Part of a small language model's weights.
Size: width 320, 5 heads of 64, MLP 1280 tanh GELU, 15.7M parameters.
MLP neurons of a small language model. Each row is named by its layer, matrix (down: output weights) and neuron, and shows model dimensions 0-159. Each number is 500 + 40 x the weight over its row's rms, rounded and kept within 0 to 999. Numbers have three digits each.
A block is one neuron, or neurons of one layer that tend to fire together. After each block is what it responds to, as a language model described it from the Wikipedia text at the highest values.

L6.down119:509522473538463492483493499523503512532508440446469514526495499469490523497462450582463496543501474538549470565431511509573528444498492494402468470461575552540431436452472465430597526516485483468484502510534536519508426532493511499562536487442517529465469495585512553555526493511536518485439530486554553380479538444562475616469474549590538486449433495535492463488433498552557503497462493461479504551536525472545478528466470503516504436543437483518454545547467482502515527436479504
L6.down330:464476523514451465578483481441542473509522519465508475572493462573540580534492504502492494500412498425473537586417502477452515533522499532583458496501488580511478474528504505498431519446552511540581513493546490510556478506544498502531546501532457525497437514464462542533570510498490501518486436513514544542498433520558464520499524480465494489546517569520553532486401517497477492543502502524453448510481451528461534483488480479464594494453500520486524476546596558467505521478508519
L6.down446:511553557508497457577478530432573507491510503418482485495513467444472540478459465458510558487501432576531515532453464499472513528503542427411504461504486493538452499492468448553526495544489481502421470464511542593558447502486458486508457515475526448445515582510493611457585563484473492447517562536389505499416524577455534501442443471502548526490471461559551512511477528595529505500497512456439478522527551541451509466523500464480498558489481447475526528487505440487542421507538458
L6.down1088:473503509469392536505531474463479494530503594422464565582480476434513425436491512411510560570499480504460513525571559561476586451445569494482528466495563453437504546494500480453525540496500539511520444460461564455450543473535517547517529541481514441451487513487559517529532545499490510476478521510463467552506497544488564482583460493486482457511564495459498491571471456437490505537516490537461461479518524574453535520457543533484546511518458505519472488520484498479497463482574540
Mid-word fragments after prefixes

L5.down400:518512501470471509570525572475479473508456525488547576442443494497525503501531517570503546506476641560460512506458449535513483497514494529516495458453495467472484460590477451520511509497432523531496561512490479564501430414511467476446443537424557469495524445556514568562475525528448446433462451510508507498516550607510504542517542489497499562513492533495530448515570475518437578530456468535540462530492496497519470459416560476488494561587503583488457480475568471454503430546530461
L5.down945:461571526549528476549502578503550458525548507515577480494463548485480469511522521477474511455505501479544472470583567509505515549519525485495542529548456517467555482567422465477504508525558608534467479576421546506559437524478402473493474510543482486485444563460532434462481456454428535567491527486437464474531511556433474501447542522514546460472478454463565557492576543516505496521535457524507460518494526473397546508538439483526497528485534528497511549426466438531477494499544496
L5.down986:503492463539449424526464532448525445459592450466481455484502540438552513532471476541488467490506442474427463453481459565461506559508504565425457533492450552529493445469522495449524504550505593500523427596488498495510357559458465458460492419539522419454521508456476461502510500561533518494508582564571521511508524559553472542468534512489529472493529456486538476557561542523495563459444493532515445502505479470418467443495548493472481522537508497528478557540548504515597528522591450
L5.down1243:520432543513519494480521450433453486449536536596467472547476529491543525468456478451436490504535499503514551562458549465485502554491520452475595459501460486546482501507536524471556505496505531460517476482443439605567534548468462562497457475558550567396515487457461553487511509523563473519554508498593511502490488526482525519521478446465513502470504490527493482443542487462539550517464488517561474496493429496493370566483511452448551450472387496498484539570454479502544461484511570
Mid-word fragments

L8.down985:504526540525494511476535492427544539485552499464505467496447473511505510497403543505526473475546475573518477478479511529487473479393508486529497512463474562522560501520529463457429511535519461550538500497484478479528548445490482509540512475499491494498465513511469485529505520476558550555518497534545564415559478536420544547390484536511494512496525461570493499613520458412522510418496530558501602526519500498527496426488494466537465585532511472497454522433436537522454552526467484
Ordinals and name continuations

L5.down41:559536493515466473514455531477523546463542416445473461529498439432534506508492510493499500549538539477531505522528522455480489527472522567461506445495518496491501531430513471533493494429466449467483555463497508546520481497468505506451420545524509464568482548512478485468478547520391511476504591549452484494520524471464594494508571531476537522463505460455512543568467499477600490478508516548552511529533472482471525510416537519541483485438458573535469500441493591496441453512501459
L5.down466:504482483461496473568617484427500551569509478514530473503489508465488536493459452514506457534513477542519501551482579562507497558451434506492464487560519513512533491452422529546547498466591428478497485523485539508501550550501491481456506509548475525493467462456477563459477506458435547520516596542511525476446539491475492448614465491462434485507553440499462533538540523500488492529435556542460453546502553511467513490531554515513500595515521572571578535543504481506526549465542495
L5.down574:478532477435577524435537492548493556512491490471534451431499458368629429508498496493530483480530556513549530526566456558471513499442497504457476604499473581540540501458530491513490501519532385479541483503568508467516499495561448547580444413504537419461490533445525453512543494530541550511517537508493450447430523509471528499471468556523513540521536496569477501498541458444553508486448515564537477493539557506489454493485537492527506516454556506584553465473521508507442521457549473
L5.down587:517469495405527583417488524470465499467524491534545514481513544484504456543459484513490370470488532505496488481556549532446496427517540474471567528454477479492456458457475442522477504524520485515517468517525516435487508546486484545544519457509474519401526477490472558555457459523509475499481563551514532549489510578481399551525564473529525542491482534495510501508461543441491490475529468548511565484484474530499395477563549522548461534495488528418485521567486570520496470513509415
Table header word endings

L8.down590:488531559552463507468461441496475472495516500534445499470593531515579539439507487488477525458550487549527502472542458514524524471553472604510474529520471506463523528556514506476524467485507439496447477566530472508505479501450484493537522505521459459480480575567454446496521526465517529502574550524589476574462517557518523567538383521516475577478396572526512458448408483491535533484502523471500448496483479433528494535415505560517440459429458580446477522494494566614457484469551498
Conjunctions and mid-word pieces

L5.down319:495466474483461496515489525502469452493538559530523435460483594517489544493521548490486540527555509556544413490516549456555470482488480452501478510444531484511493553439492499525491477484514581473515471468505529482507459480452489554485580543451579451508493520518460514505442493506492494418468538443463590555510505452475489543429466488484468544504515487552399452501473441563518510521473467562529484436527517487537590589540535518546489486539505566516476551571567548466486522464464429
L5.down627:567514509526536496498486482550496483481510542462469471519467523438543485447483537493454498449534472557530570477515404472547514493551501518443501469550489534485490484486463417487467470551570433470527486443473545475462490456482472471535505494543492471513501440407510477504460457458526510476489461455553468458462508485509492549526460516461521514493580556511453492553504422488484475517498491512459426596471456453532469461500502428512465549463508527522483439516565493520513536492523558
L5.down700:536502543479442493471510509533497495520470561530517503485468507532489475532483542471506538510526497543528482527470496518486495492507527558538476494514462451517489464491605567558497489438539490494512495542476498544517520581492566460437503495482596475576526513446532496472537493545567527495432535480464518579527410471511461475492470431528498479488499497515457472511541480467505489501561485516520379561492470456484482505511543530473468547582432505496448456472495503531559457487480423
L5.down768:513531445465465424503577541508514544564560474456562527513516535474513499455538490444547443473506471560513530543496461428473504485524524510383559436496549536436539567441503538526485515535507543507537524549512401446538512448568529460446521447527485570483561438454461440513574485529469545478512514513517486426461491511511465519487538474495474439533472509593571502461451453505466434531548500502461424509517529517518373557489462482541514476551557452490524448449446522552557410500567455
Coordinating conjunction "and"

L5.down184:570522530518497416501523481505512530500531565452502531541513479494492523478472512489452473394541492485505449540520598494464540507503452491441476488474522484500473513507470467521505515512494465503570449485533550505464461519497474415532462499493493495521536499509481463468632444515433500450453489558555479423520461476480552510553520447410559415541466437397459512509472448452431547492567477488511534521526540476468475575456438536468465565485509516508533547530515393487545475478525497
L5.down253:491584530521478482509530528510440487488529498547469435505454454489497472520435529479544556555496477524414554508514498471527541479518462439531529520538527405522560497514507460501493429596450458522505581551529456475476510479436485456498582599448503559492549434510537530465513495481452512579561521533509490453491482522523508406471507499500488466533516485473509546613460532534511476487521544535481451442511489471538519507568490550535500570487479565487455463496450461510490490478447467
L5.down677:497521475520460546458531505478490489510453514514506509547568485469560498507508574510447593461489469508467514522442486500522533466524467512459487567513486523450465527493493493487459509585478480440496539537485522487530477468507571408523542512465469538476481445495471542454569492477482388535516509507559531460465484550458504543516494467524509415522511527473537485452524535454505567553550492491487468560510488579545472531450608438477482542504526481474460545508462509575485500512441487
L5.down957:496423500504461551479416524515508472555528568458485484504417535483500452460483524441513554510495507513526529516539478486430520556527535489447563421537510476474499528558440454493450551441541584518499552528515458494504510545428432481497415471554495508505478524505533561487506494527538484532452576547536517495508564397498472480531509518547435480508503458421532527466566470463471509470503440502492464431591556426513546480521501451472599482519428455497499542543563530569506450541510457
Mid-word second subword fragments

L6.down233:470462468505573529438528537516467505501546517469526477503474532467429510515519515505457489432508495465441558449513497478515496513652485502573526509483489471477511394465503507532479465508481465493514500532472513417488519494501477582471550529515476470442522564507530494501485473489569497443507572514441506510529480464491472497590481491523422555518523591475438455539555492515569488511528522552488448560521585536482505463494499434534499543406538496474548539444521497519467473588535496
L6.down355:517490515514535548518471553425528453539538550533518533529502548524553485429511474449438514478526468560576528475539469505515452610552467490476559434491545498500511478522470529443523471553500400477503430455466476507495481546497502548524508470486459518500545501526476478465496507517541552536576500520428484499515530568422549562525445523489546495440501408502591509448534489448521505486473470489492486524429510524510544494451583605504456472461534461402519477539488416482519495527484508
L6.down452:437609554552443474522570572478519468497543458548533523564499541475411464487587516562458528473464512542496529489514427470452483521441543531488463561544483497419541475519464515507467508483515445523599528528461502465492521545535551492458505518497506522473545516410527462500507520454481521492498459453493492458565534497528489511525524554490439489527519468451509640512520425533498502525546547526447523491520554465450445530479536422498473499519477444515499505542487532476495442462439561
L6.down1037:505508562532521526491448509443496461497522544486449529517523496413468422530495495541421519495455481458532442537522537571449515548536466554529577479454506451522557426527526545522486530548475523488521524521512510477501443486512479585482489476516454472502497513599513532485450500510465471455440482549465539478524516458491478491547451462479498435451477500480617485538493471451437509494474483532487502483536576471477536521522519564457519596476479472492552420481442508444528532504492523
Table header column names

L6.down151:550447495490464528532558500548527517523477508566465578501525502520597531554498528509541509495536538514536486508498595540494535459491458487490552511451426486517499514548491525470473527438594460539479541468488495534543419462503416511475475496501457460477448481491463463508555492450475599538625458444473468497531488533498487536475470472478522544529445494431449525438431435468479483522467495467571474519486531415480510489449495530514527487559477498545467459482491564482527480501558481
L6.down678:517434495484478493485542558470500491607471534514479486503513477474531556467498472491519442484568518426528492558476516506497492499607474447486477503539422462503532512540522447392547526437524557508556511448450470533555465502503506433524551497521477496587566497529487453486509483423488414511521491504493488431529451494516429497567489508434491578461457466458452456437495496459460498525561515435480500506548479571446465480481518435541518506481484432456528488525516478570465459489537530
L6.down820:534473493477514501460573495570423522488489552518489481514479517483438537523516511411498451493525514532475507489448530517503522500481464473488549516513494582491527525540454497469464554511540468475557469519562512473513443475504419485474474547419469424402528500497490474526487445452464558540450461513498499490418494506496509482513498534514466438476485371489490557456528499515502414565490430440579520500501535413525485494452466504524506530538425463427462560530513537510513539484545495
L6.down962:516530425446552522553513523473484550506520483515488444498533550589441528463533465489515445531464504503592516452501461475480471555537369521446466562457551478489546509446475497436567500497555533534506539515540441513510528497545491524551464442512490464475542538465480517456508439494513545528501473583437532529463471539483553454512487471518484458471542506518530513477463466485506519530482482536499501499452469474518522563552490473537477481429532432486485417504464481456588417455561565
Second piece of split words

L8.down962:537514534483471485532485578513512504485563417496509492497522521414492492478527428529469521401503519459509462452471475425496515477517464548533450540460489577564447520540462477533501477518550458545476529548469504442471487491511537436451521569519491561514497465525516521472546479452494468394531498484435509490508467541500447528432495453540470564464526567468567509487524556466585530514406560420505509544533605487522504502449463550486511445483519518545508478481439527479440441513511531
Adjective stems

L6.down110:522520445508549476532484518570548490552543565449514475468533555482598495494564483477512546465526444443503490500551603441504516443558551529504532554506471534448431503448487465504547551528407441479529491418493474512512502517458509518537549450488597585522436465471509447519534578479473492486574534419475506428537526502552477473484411496535575535475498474461535489524468497522510475481498564476456505502505451540507479491559483457474498488463500555531528516510463544531481483440437578
L6.down781:547463508516582516472461426494532504481550515579488485537439496453550490493488502512438517510553454486455525555532537529541458528479470483485493505492500477466560555554498495482472618569455462508482491480514519513469464407483520453519493472509494499455498445476453548440389513463427504545494512461491553470482478443536540501551483524550424527459433445579589488444504571523453504464531466499535533520550516492495450464491562492466483443410439509481528506549518473438406549469528522
L6.down1187:527458465522443462478480522522579509452495497423589459536485526490534513578551577467402521499491467424494484515478493495548434431509505502477516488532438500522460424481498487511536473423491505533552536526541494563523460444554444526533429517467456535553482562482502486519496534484563417485510476486475552535529510483491528483500486523536511570487558509416564525469542528449467559460404491529521488465530546538502490528556442563482439489519452572504488504497535498514425524509468501
L6.down1198:464485470506537536555507504606451470531462512466502450442465465527456453508522506510562438531434465483469493526445431538498519493399465467493507553453476547509503447561585484527445555484519502500511526543526474560459456503478537434547542465492513514527513416498427531517504527491421486495457490546543475454501555489515507465554457464523437467558542538560544458484535542511560470496582453573444487520554505488476488496525559490471386464524435508446518515507531498512390574502502528
Partitive "of" after quantifiers

L8.down771:474529544481555483445490440520500532501487540520521499534579523480469466486488520417502431543497561442522462527501459555533496443505495515454574503505477388515515498502543511506512446521427496477487481500446547432481456573530489460445496528514547534525514486495497477449477438557567447530461574481408504517533496539504450528474488536484520479487497500461548499546453459522494500534513419503533541485468486480430523486498519461501451605529512524491508526478480490435443488559575445
Table header cells

L6.down100:584558503484504481556511522565502524534517499477492467486482495561474450487502470554459499520527479548503501463519529518511562561434493553500563504435483570467539502503482465574477440572513495530530480532508484531525395515601494483493486525497521549511551462497487474494420569572524495474432509520523509525531499451455517485478545448559486489504508491455387519504474398434496427527492530528582500450495571449520502509509517531518503530541542521489491473455455461515476530466489511
L6.down589:439521458454560484474465438451514446437523490480533469468541575547516441512537541572611518512482500530410544484570505491449440448505513537514527492531518516491533456528550537471477570489462493512559434483508591551517510594446523481478519462498499543508510559584465501476488558412432533514535534511485526471511541525481457464588491528545503490461418519463508534440477524561526493426414496554426531470498538543494529468520504466490539509534454452470601521496575499454502519550513481
L6.down940:535495501469474551516535507531481579502531444448555593527488504486505586496605464505503470525495500542513451524443539514485511501485477497478482420453509437530555545491482548550582444542521533523477522531478440501483504478554462459549508491522447483489499462490493490428534439514533455416473497475516531508523515533454564476501484530490544536483558470505450517536508474496505419522563493437561489470485509465550520438484502471560503571457555528505385438493473469501502473475465481
L6.down973:501457559523559563562486514557489488440532551511467570479357488481491545566535460530516499581482482518564423529537501468550477483514488553498448514423530504556501471423549473602495522515534480517490508452567561499511483549488515581466574484496532513541459542513531484502553507541474513444513509512406470521515493512509465464423532503517474475476465539424542515440485438504516421468486505512496454489500515495510498489508509532440451530487454472504418439453544521511528510532573439
Verb stems and pieces

L5.down231:492502530437541480473454535535491481489471516448435442446480491540483417500525456529537503479467544530563521465542484497499462514461424519515529592502449526517555563485463477493408578488476486472451549535453482566485505466493536511450517463516533556538536488485516435459537576499417521554513539515516534514430489457545494478447480515516558501540518515482525499501434468526457511524548443477502433497566521488484530490545518573513441494514444534506560477456478495538573404514506484
L5.down965:461535543449614537455454477436498511527496487568456447438571516598482421509477510515535470484569554462484506444578481496495495517436538494532497505552534542573554469567580516481440518427530545469501548544477565497515493488445466460449465464484529517514479515449572514587531508500446461464464510537527485483501509516512504469548511483532576520546490497500508509500419441542532462527475533480470484519494520492475476544481415484450490455515528424519527474530472519512517433507502515
L5.down1061:479494465457466417474498428503479454480439522459593491409534541597436529510501527538520473425573507438520510476544549467500406526533507511463486520489501488464505455533477496435503577488579483496517494533527514496497508485471516392471574436504494571434512495487419524569386509469433480559546527498540484474501479508485448483553461557542521439490430512527514503517493496488553525410478492502481463544551479492552532492529484455479471549469466450447497584462523546495510473524486532
L5.down1068:474481468437502454479461491492459462522483529455499480472478496501482420541530513518511536420522520481499477493516505475482433577515576456444542500481481527564481481525547507435434585405513553478508470506450547519516445510404563411546587471531551543481525517545499480502505527408517557492457580492513525446513479424470496434551482594528538491496505512500529438509486556479452550406459483553519500526487470531520504576464481430450521471531424438453512588502611481524565491502474537
Verb-ending word pieces

L8.down702:465555545450448466571433543506497542505533514504537461491512591512477498557466573502510499545453454535443501513407452530508537628502358452529498512453525515526504524485523530428480500463526529510440427492459465559514477460462540478491555486504502487518507465492509535502519554458494476513474515534514554538468350463445505524584491432594497504506580566523475480506565605459547491486425527477486536452520470539556478529488449451537474486538517541526497505493439510512498510508516572
For / word-start pieces

L5.down229:481501475523535490553505574505494534524484449455504415585454548504495515512498486459454489510509444530540510549553518496472455547511533483556491507473497520443477514527514441491534525501481419495492492566423530552515420482472500414514542547561511565544484530354502479503455535528492497536547477503473502606446504466426517466463512611538537499397512460497546463461530482570440501537596519497485550484477529543447463548376489517568475543508487481479536520521501514509527462489492512
L5.down813:547488461545547431461540472459470532484532488381541592561526547444532466580533488460477428550448437515537482540507476513476395457526541508466517533443524540470482400529481517438472534502380574485510493444523503520485482511502477480500468527510520540484540528433543451504497480493532500495535457403513523427534528539545498473512516498483531534507508454557532447498507461464461519441523466484472495499499502556490501471432481505434500503536543438477463530544521457458463518498477550
L5.down1053:487507512457538424542537441527486523499475542418429569451544555529504446539506495445497510542472509454493493443465574468578512501505522505546556520505474591514530458528445496552516550448463517452514499522499491546522469443512513520466487490521439506561485571528447482506533460509491518458516498493481451510463547532507444433527593505541549576456482464461561488501429432508433471449423579512485515596479434502496433541479447449518539510496572455470490515513523456565463450512472524
L5.down1085:552482457503513501485515478530515569526503449555476533525486437450568546507429499485470564498536504485454473532504511515577522523510488502500457468524534470470535434516501501521527485476422553472575512505567463543486476501562528441498490466531446528467436572477513428564480560467468526565484530538495495488448443542470445537476476480469537486515552471445479491528562543405499544465484492501482554428537532526557534504492551526467436516501468465449482487477437455506493480498498587
Partitive "of" after quantifiers

L5.down720:478451591470492458573511531501471522531505520507474500464478556545424585477512517498516535528550526503489482509499499499548458491516553472496505542523441454514483504469484437513443503523525537589467529503487449526483487515429442531451556464477548470506426481407458510499449530559521572503440492488507504470517526494521576508477414431563533553457526462517526527551457397497479413553489450519590433490393515492502496471562582504494565495553551563543509478530496523472488485494451476
L5.down724:510502473483518533494541418517467461528573513530519517530444543536565518488487533534567531572531492484484451542535554468550498539487511421554460533500486493511473518570515478409574537517529479476414477479462618482484489507460512558526558466505495510477500465431435520451502500558509494457496509472463409492544451408503489511502465521457516542462510501557530552523493516484469492534472509449474510440487522472486530494475588471463432497471503591496483501461484529492510493464455506
L5.down734:508505484509491508483481463454500545573524449448485479522504595535481467494446512481487507538484500436496501405492449490520506534474513496575431514475501490460498467451483521530503486435515446515476540469522538489479397442486446513451441457501515456560395534493563518487470517492492519479482485601534562560563578536502527563490544525516487519482563507563498552456537462545483475489510465532503400558513479509555503491474529479498562521496587544490407504485514528456499520540445531
L5.down1131:471509464587541402517516521483551481550454509501489496486527543522566592469527479482508476550491544548565435486476493441546507447540505435482453480502560501509460445484458481479488453507499436448529461476510495514504475535461513517444497519483541629524510525501499553481469514553553546464558541520543528534577566616438487534511480450533520549494503547484437515462477481581472493442580496474412423549385439490434468505445560524501486501437483462521529462477469455488552549460402469
Ordinal number suffixes

L6.down292:408555495490555495535479505536455541495528431484483439456470469483528532486506504557534582531529510538522508501435482547499505504534527539521558532541544565450491615548460498447503484447562477484483500498516490463477513453550478493504562528500491510478475516518535511597550482533498454413514500528422546498463497386416521446493466503576502550445495542512423430503482517482477524515535482571511455443522505572499486517545476520482417556550542542484507450601503464453477484527519521
L6.down468:487519435490494543485484445556434514457642528587522504495534472535496563522502433491484497458472489484509527524506490522493494508542443538518460515454499496549429534474472532571510477508541441485496519508552480459525478430511492525502454452551531519496560483469544522521586445485469513468451465521442566472505502503520486479446485457467415509479476506557530535460481511502520590434560495519520513427541531508461539518539524522573451504544521438441466469470487502492575574559479507
L6.down483:522500509395516482563457481439482506501453505460530515503524556555415573555422532488486496490522469460529433572490562460459519486505512513485567506491529457498517513493416478520491483502497531497445502513506511511489560470506460515490507505519462574548521493490491472533568489520520519497494570441449530525441530457514488537453502468530468501518468525524548536397441525526425493483503478437476489430558518533518480555508409466491405503546460527451542467458533483490448483501542550
L6.down1030:527531540573494506457506487526485469504507526501469502557500407482538555494424456545565523493473485527537509588479427467453582490497481417548532474491538493520552486409531429603490544506514491497482466460503559491467569497529536514508565461465575441518524441457505523509537495427489437543480436494547485456521463501542528480519378501438482519483528486441536475484476511548542504520495475496476517512486503497570640537494506475474503533527476547505531521521601481517463559511534508
Coordinating "and" in phrases

L6.down671:414498541495523546501503531475505517429503488503544472499379541461526532473502521485455483452550499493515549554562422527531488510482486524503571493509480475467499401506517512528507438496439499479463514499452561558531475493520493539455476465494519517507490532513442474605530483554478460540520489492531441456410476511489469532583510458516583527454575495600507485433482461431505483493505478548489526435489522395552479504491553457533457495493496546511523510515431530500524487611482480
L6.down675:482479489482539519426465538501477519470427552544480489523428542415498470497526456475474507536520433549562470539494493478444475523502545482498497519517519588566516556451451449492436466549474469414578489518501543541501426508474521459507491536543512494520593478517520439516473509493513493471548563487499542544429533551488513491516544519477534450458513474464463492576462490474471491523450492526486489433445519472505493421537546475534515461518519541509526482440473522513515476449494469
L6.down847:478501506509464508447572497512537506463444536522415467445530472495520531396504443507477493543513502390504493474474484518520478452560504418481475611494510536580558448490534506509579476513505507541414485457570498518436524521464548482483516492530536540515574487472474490497509485483505485537427475481551473513471482444519452520459539527531474476506522545466534467555524525501460504495543487477554499446540543521414551479428428521435484418502476484546501508551462523508488477546514518
L6.down1167:518492484493485499487506536548503514549538496489469442506518503498506461522476542441413505493485430465471553563502465440534508543467547504581515613558507569517465479478562456506380550475471457512459515558498470569492474524496426504440498421583538552516499583471517497488496444519523503560497475526469445488554503514459504503515523477479510442578528543510572486524536493421467492532443512496510474487450529504456551506467538527556470496500486543491535462507513507434545484549467530
Place-name final pieces

L8.down52:490432501456430473528532520502502434517466507486516514497549528447454559506568494492524522408519470508457486549531543515458563492464475490550566482440452493442548441549490529454447555493500496508511470521543490528520528509462473546449501494524495485509439512484558494503508544480507526538510463467410520472468487490529474517552491487485544485455574444430502475462510440530459471551562495553528505489521573498465479462540539492426508451543552444522526514439568476478447490498555439
Mid-word subword pieces

L5.down526:509503438521627545475516488445545484489464536552474587505482560509446464449478476461524532475545469469521479456495539476536484502470483452500517513536502557518507543562480534496447486481507458522514510483454436528496537455469539497504450460560517456508483528519430507502457473515464474491506454559454509498507536484493511513492470536525494427523528502433516555578505566547513494495547513487517481538526494467597414466491496586536556472525547472513522505510442504474508536552563513
L5.down621:450461442434509473431510504456570449485442563481508470504467479443514522457555525499498498463500533473473420495542472502501470463528493506509498538493466538510479465498465558471544517416488501475536508480533543486461440465493501469455519501532493492605470480562510504492529455533558457562509525536487573536454465504502461483524499573583566475483473540541498552535497433571599555490569537452551488484452551544605469518521448505493477454455514418522497512517452502448503515501500523
L5.down1032:556483534527409501453503509510475524507487547459498578504468512468521461416558569534540522508446512480568440484472515458550476524434431441515455521570505505507417485483499457499363538470497532503478499523530528486505579515529482553497505403479520464546555494515541480455577479451495475511449512492426420480449508501529438415426507557544515531439531480583539556486450489436525557523528502510546500504503488468510542511528563546455502441515537452535446522531453425520469510549486581
L5.down1166:457496529511506597492484544501514468545482517517466612426499428467527544484486543524516481444426500463432558540521479492458444546454498483547460470448452532494501459524472476521527475425493491483493512532534455514497557543507496474509403523564556521568481607506477521529480471524463507475446438555507500450469515554500507516479549585465464471514491576525476512501460484492525511521489497449515550474534554470506541462469437556493547486491483484454494476464480530484522463509473512
Adjective/adverb word endings

L6.down162:475510530502472485530481464569424516468425485495490536575537454453499481436522486580473516490494495551464504537542480560432494513567545546445430496551525459485498562468466447523566536505574532530516558596537413511499556477575542567482470473542504475436517488560482525460516507504414505476467504527491487518564470490436566436461446525467539504488508496463462526490554506475523486475550499431453450518546451476568461510460526544557488528464495477511476507507474501408503470484463516
L6.down329:453499469450606550545451510477483506508562467458500507403550456501542532505445455540549511538487451500517434441532442444498465530457482504490526517443516516555516554527506490476506549533561601505536482511481489502538490554501524514447513455484549512527466467567507546494507536442464413494505504528556476453488495474455488491493498536467544443500474493503451544473454451483509595503561544569448501537501502504583481547510486569500402467474467541498433557528527500540422499489492508
L6.down408:492535481485585455421531478489498502559496524451531429574459489470512538456507483465557464430508492461593579456525474436468495493555517507513573456490557523572536526492433516545551499475502440548523538489495449535515459493530528487513552549506434449563507460472510480494529517461482484469427416480521533480455492461459493513455534566514469492531472544490531555526567423499538465543512520545595479492491507505541502470472422438484465546475547519564472515524418444394448488465496471
L6.down1026:472550493472535539464481526492549497494556538437511527442485489500560467497547516506472481514512538563494550520516483501469492543497503499530548476493508558590508498477508576385493496475530536505515535471444467460494542513547537509503518575409515551493449443558481458471503475482500445502537496499511404547458523580520542491361500486508495481455478496496500537484530512521540457585502468537537475475559456461482488478541488507568465469492360524429480522562445469532490490522485471
Prenominal modifier completion